Part of a small language model's weights.
Training: a variant of Muon for these matrices, 7300 steps.
MLP neurons of a small language model. Each row is named by its layer, matrix (down: output weights) and neuron, and shows model dimensions 0-127. Each number is 500 + 40 x the weight over its row's rms, rounded and kept within 0 to 999. Numbers have three digits each.
A block is one neuron, or neurons of one layer that tend to fire together. After each block is what it responds to, as a language model described it from the Wikipedia text at the highest values.

L7.down476:563578505539564458531445478503493490447521481451489406464498490449461494560473433494473499459498502504509508442479388507473519492496465467489450569500468533454457550463470543506517551545477492489495520522458535497573485451592517493428495514444511544506483482493443515447465478528547524554518478508540542495586412516502491430427533488470580563500482431481537518533480477511436497550500
L7.down628:450490473430462523512521531522451523478535560502476443502486525480477535501538467472489464542456519497537502497466500429448547609394502473535549502499540533477501471490558465475498490456534547510544493518485525522447535473485551505542486531520515508508464466571488525520528531465462506586477521462506485516482486518542420513532543523452550537492568548487425498470485524594473449456424
L7.down635:498500494527493480430468560484482532505405494513529444533521557516442537497478469517436464500565495447505501534495491503536476513460523492495571562485496476516484509600506565563512475472522503459524477441548539563467556489498553515496516413489597527575506504486532412494486515592540506512470476536473509482522479433526531409458452519535509502496514520537450569460517549539414486468541
L7.down757:560484445585507482464472460546508505446534510534485505464502501448426515425500506549475413552539485505428462433469474464462524580519519507478544451424583478426457434537583520497540472524509534458477505496573492504556492519514533489526495518545475558542546530537541473523491460456404534474474554518531539531548577514529490399461438493522453501516503490430514437495505547445428444472450
L7.down832:473539494488458527450453509534495514540507501552472573488477537481454533508437525499467469462466468510441517505472520427531454473430484495492537485508505523475491455504505488479513523459557472489510529450554461462534469469536452440463503531465515455534503520511476413503545434463456523451565482507499540480473465538493522441524493425532494523536568531530509448542498593521587433504522
L7.down884:474462500437522545490578508511442519539476529464447531512562482539508541501494559501527417580509469509563517545470528457516458465460469490495495476563492517500516484464505449524461509500522544488508453457529562531520554444416499541513484481527561511508485539497557486485498472417492530491528488490553538480561485433486556479423511462493442497489467525540538505463547535436477478543496
L7.down984:624489514450532461445490482534429509442463567530455484512464499473484449486491499481515415478489508508548555620548493564493461470505507459474497488506470505515489562513494464588476523524521573473576496554487549484568468489492537518468522446481541442526477471439520513490481473409495470533464520499546502586501552408482517541507468506518504472530477544456525520561522551546462530511492
L7.down1201:524566528415552510485440540496457548496451471494471454467531496521538538453467526521491514506469532494503484521453444441540526420540457446454468445484446503454459521525476513491578442539515493544427538496484472487458507443539503516410462528593578485499471513490489436485493488509485546448510483534538504428536522533487482498431447534496479482434477468564469458541456492488438612519455
L7.down1397:517551518534500520489542524548477511531553458511495504491442505505480493484525567450506464450539523505418491521451431572469507486417529445471480509510527465487511391549481498548526507480541515514486464490550488497510528532524537490505530517473481469434475449465486523516516563472427508519546529581537519492449529499488507518553479456573467462501480539472425492466486503516440500484473
L7.down1475:513522481427493490470475589509445539471426503509547478551547511592523502465463453558507567470528513430541552500440534505453519482500469474530440456498540511478565482457525518421468526464467458516538511452541540566473564404457477491487487513501521549491481450504459494513462599455559429465464495473460498457536475498543489482538420500463531490481494545541518466552451472514492544444479
L7.down1530:528528542522503491423508538570493471478399495480496565443567563502541536442489477576512491464567452460489525500532502526399465490425474453481499502531527523548461442560490515489510499468425547522421454490478535480537505485461554578516509457543562503489504520431565463512509565480484493501481498555485467486516490534411538502569479427546561421482536475545494481507521562454444532489533
L7.down1584:514477499452442511462508455449567468502462485576459457452554469412488471443456528505504505423543546533492490449481546542502433534516565477528500582461500476475442532506511536499482542431471458526492502583490486487505502479515472528505510536486436473553489503495557486485437439505459568595497562509447506523570434542509471457497528473495499529555499552476544526508567539518515482492448
L7.down1865:515507496505461457529523563500461515469449524450519446546495558493470594498508515519547467484492518516465527502494512515549477560470515509466485512506537549508528491525461447495486454456453553511481501509512560532458516469501537558582491494470604499453454509544533512499446500502465529537497491473533552504501512494465519534535545542540543490507485450567533493518503518524461547455444
L7.down1891:588463399564483504554539492486441403556541497442536500573531515484491492450486487494477520511473488553508485586518509486467495521476513446489431471502493486526542464437500515412529480504468534491542455456508498511532499513464440524498535520442600491525482633526539436491482531508502490458503521535506499452474553502491455537524449493452561531543517478571490461481481469490470510484511
L7.down1932:510487497497527578498488502506530542423448490484522471463498438559488490486459457506469477463522519484522534431527485465477506526468462421462490529465512481535485451489530462569531473515494532528498493467550481476465471488546482482574511501540567473516461539555501444420530552455499510455526492572450487495492538517467546476511487433531482494431467517494594436551432442517468429491510
L7.down2022:465498445446472521538487531486530475535431476509496508503540494553465511505513455509451557416450477443562491490542440476604510432539529487518527613531482530514530545497510459449519509479506469440543536461498499509469482576556486468445493487494477562468567493510515429569551459543512527606501536425526461510498478446496504526525464449511519442545485550523499555496438494442546537491497
Responds to: Table cell delimiters

L15.down437:519491540519516514553493513520568476582507524432508520488531462546589459508542520485512491450588569403484463485481433461516457478535579558526467557456522515513455537521525510442491467487597423453548553542504476513424575520476494495457473477479417406466587551525509523530455451487478476540540567518568482544582537479515463458462567466508419494518461509486485547508557523453534473429454
L15.down479:479429519509409486521431450552526504540547530515551479536435408491420514432462538526516483517511588561519488474554466496477439518448528499462565528531504474411489497522501566611527471471567523532546504450480423516504529474532528550518490497518475502491528495579500531502515484515538509515535500579456468448509461529458493498501573548521487462551449482502552529566549554539501450563490
L15.down675:537452576542484496499513454567515556509539501508513572584578539521494453550450520424487474488510580441487513453494447458473452545441487648539527455440515428608474517501474452568629531506506448526513498563511506514465496490546470508443448454494457479513516507582435463555521481550491475524544522469506502567519545501498493486549511479527475476481514511608544474491570493523488463458487
L15.down2004:515468506451529538507527493459591544492461524464525461535520465577516445512485547400577546502527540451527508520501451550485478564576491507480508559530475516581475445572508573442541447450502457532502447452506460526492422493447514447464443517520551415428465529449584532529502459448527403483503441436536457539494494502489488502502512470462524536504517489487463500509454429456553517426507
Responds to: Word-initial fragment "ac"

L17.down852:461498450508472532503503534576447500533481504572393482500451416412527529555558459536486450475589503457487484560452531533556461484545515497500525560477470424529532483539517463555518547562464472488547492474441552517547460517414476454465534439504466456485540546457462530560489496578562446538448591502521502503494475484442499519529532504461548522529573465465524510482499555495556494502443
Responds to: Pronouns referring back

L15.down404:413516583485437416491537433559553472534453529510448484514490498503442514455474497504501567420507593557558509423521520597496513509494479531487485520488484515415505466526459527478569550581488510508531533445557452476465528462565489397529533512480517465473491475508488525515453521537536502443494575443439552423515545499485506463477492527467504536443510450533537524566471437458527475527479
L15.down748:548525509471498535512502480545487494523538522527402467532553495499501598477468509526508507575599523446535504496535551518474559495537542474506489491560502452482418491493534454497504524498503589509589493466495538469517421539487440460498497502457477497470546509537567582541541497484545496477459467445572555470498499443502524533585401551469483541473517546426551490454573465488449470509553
L15.down1288:549480516490548479477441458522515456522543460545469470542455550470500483567449579545520543543511434515460493477593492493546482500442459529500476505521523477495473468501467491520480529489485468601447490470459429527492504517464527520534500506519392578465512491444525478534462477565539458586502590441500489473512565509505542517476501503458453491537576424477508551508435505495486492523532
L15.down1732:520518496553499469519510475518479485557568532549565432559479508504534454485367536461448453534559446451488446456544437529518548554510511468512473478503443503464527462496533507440444484570511549502570394518474510477518493509504494485472492511466532556478492444444451564586542517569549498510515545538499558534559506446459469499508513491579462523489536445449484509567582487497428509541508
Responds to: Subject pronouns

L7.down2:441505543469443485518536484545545503502503458508555523461503476543548483451484552505505516524587501505527466527514582496438522468434438532557520524475530493526499507527499469422482568528523530489515476476495511569438494550508537510497506567491504516483546559527506500519503458547500394483499495531461471567515572477506426535474523476505492515467507472444565569482527438511526506475529
L7.down137:531489479477450528501455505459537550557533499543538584509443499480561525474457532490498488514521587622489571560428540567527464503540494490496501500472589458499476427529414470392485514496467503510508529509471510478519459546523524477535472549468523481547523558500500533481489435513492537498478532441502552515549508496479528541511517504530517464535535510478549462538505502543514535468497
L7.down245:469506501488467479530476436485515515520585498497486578533499403505501531476544516540516562455527487505511512501554489508523503507394484497492453438502487518587510491494522470618426478493530370485569586543526456439581512495556521493510527378491457519526489475543454590530454523513557525482496501519516513549478434546495515534488499536541484470512551468475550503482487458518407463498458
L7.down331:511548478515560467486488464468475443491516564491413488498497474495564556444546442453519467533549586476547569497538559492458545517493445511504494428492462495498410456462493538559486478516430390551516557520431457444535484490502559493518534538535577537565472491483487475517537510470517530511493496447533438552518559489411475508511555489475549546442536481445474503522462574464467478481519
L7.down656:495540510512549439503489594515531455506480470520538456498473523482460556528480495476496514459508482493528500519546506533484500547470506584495544499540543512511540467529452569473443501481470491524460494456548426499551527484459550468537486507469481515566514561513512467495532537510505434496496548460575417489444511559545476509489556522513464564500527532479483534509469476494571488435393
L7.down1100:514509530499562472568455475485489512506488512510427478518543504518511514518469520549452520507535415509510499437497496516488461513450533409527507526473449462547483521553508494515491529466485449600500515528498570550458519461489560591526577541435584452513467516502541504471534497491493460479566491553571445494457472501518437586556504377456501508537526453495519479477365496523500541506540
L7.down1228:518517517448473470500481549492503531456436478455539469543499505509618519484495460519553491536557428493560585479642544535498497501413470509468439525479507519561500542515480421448474560515593518498480568503508539537533484456449530508498533559517547453496500502569570484463491490476548522475553509534581566545482504514479502471515495470501472455454445419465500511531485572454482491492504
L7.down1239:438451461505480470515482537575531486599517515463514560413536572529539566553518483495500486539506571509531472519476465541504540468515497469496478475510470486530469543515459499505560511536500554471546521457455486475429460472475519560451455548441476511478565444560544482532570459524459428497539503572530407488492459489466549502516512542519502517523476504484517482553495556494565459445447
L7.down1280:494482525402438535562533430522473467571489499453489494469494473558499544529459463529509524561488508492540490516533505483516499541500535504520521519579473526477527486568439467511483484551446543533464496415455491502521527526499516441481473420529490498532468471508503538422461468473470557450510435561493544514549479583435506543528551470493555506477547520575453556512463476448476488436479
L7.down1587:473457464491480460530487490493489480473501509508450468469527521491479507448493544505564475459506472551599526565532500476451504505400491521469484615495560568532545480523546507486538470507430528461480592487529539464486534549478535532528502542493516484557436464480487570535566439440450445561510517513493461528551508541528541482538542478535467574554501572550501539501479481546536521434504
L7.down1729:565507496523453526564470487505494474513527497452561478457533484474542539467498523493501569498442564561501555552496586449522496496554487509498435473492426436493444557564496558454468455494481487459605495489435483535424550466481477451446478477440520465506502494407541494475544534539493514522484493466543487511526439513606535505434575529487546540495508484476540452506533486532486470515492
L7.down1789:562475467498478431528515435486629510531425469487531522516549439425507455433432531500461525512508545465532453499524440475450518571487579547457504463533485519484454543524574530479504487488505506494512522512494411505485541457442530506538465570457463503530537549546494525558503520492505489514487583516502539536518536480449529477537532507479504455528599531418541522567422510520514508427466
L7.down1842:517572521387492522477527483438418509468527529532484494465532532481597560594494493483522510496458529482519509598504431525532517531551517561521531473542476493382482464515535481461509523530501509454559431491458449508526400548513527506554471443515491478486515476455529462458525456549553537539505438469555558504472498435512510462503548511466457522471542528540488466523511479508428506495491
L7.down1878:506535502558461502508501474590559551474527539463532429449478394479514500524481505498506453540492479570538482479606514551510475553457510540502479495474461527444503517455525439515511488447520450516613407547472502537494595465491461413467456538480436443463491567453501468495442514505431527538470512517503544536525464429481564479511485669503544479547494518481501522528441474506561457580549
L7.down1899:462510499486516525420561488485448550514494457530555501467496516423563508381469497425450470506491544539424483543504488505463497542562465511503532564514481516498470487546500544457518518518506484582483552526516512524413505537467531460580587529558485501501470444500497488527499462486522557466538528526498501566504549504474484488572558487471552493524423428473586467536493528513467518502465
L7.down2031:564507511470504499439527496501534522496473520420434485536517511467528536543444503530515563513557540458534451476530589512437501529544521521434458477484462482510472547487498512532464531468490456476503518516548446476500498436468518540453480562478507497494382572541494566481590525598490431469414472486498470524540580515447539464513596497476455506464455498475522490518515589453476565513503
Responds to: Mid-word pieces like -ross

L15.down24:528543457473484482440502482530493480493481529546440526431477535490521485502473484528455528496529567448497509476505512529499443461548535545596472453468558584485510521546550455524463499527540516422468425506489428460511524510460448406489543500485510497507514509507471504507488474487430510519508466483567454430487466456455543500466587487556483449446613460539535524547541489499458529452535
L15.down1063:478428506537485450513506543500489482465452450488510433452484496523514550430513443516485463521574534458438431539503499553466512495453480510507417491494489469494489487503536494532563524527549523492525527419504482533546545520463458491401502552541562502511451470501550457465504463403444521463490469556535504456543484501414466516431525539530503593527478452529513525542533549548530437446474
L15.down1282:537476494506502450461460541493560518541533485486508486488458495517426514494482497443508474449492527455509471509378483530548525481552504451494511482492527641519531570478514480468518506521475559522482489460477538553428416477508544532515537550455484523498468492488510488536502498483462482473537462459574444487458493525452479484491475520493524486439499517499485492445451587453493421455481
L15.down1788:463547528516484528480564495505586561487554531445495520468497552506547439486482531529552460540505487464542469505483483475503544465441543482420536506494519526518488495506532459520488505520498552494421451488519482505505521496543468589451555550507518540552462506525549407500522527568529515491493457470450520447405487460464546527511501499541506503461475454515456452419455567459553457501390
Responds to: Predictable continuation tokens

L17.down1555:527443426535529554510471586444528510548533509543532482609518480601432478443532539447471460531526513495565582510553542481534533479528506476567470496503504513497531553528459466505517467501480468508539544475499458471491514550433426530463535473483421461535445506544480496477578503486457474461459493535470451499509477543553509477405528467514486490475425506421473540488516490404536470530548
Responds to: Verb onset after subject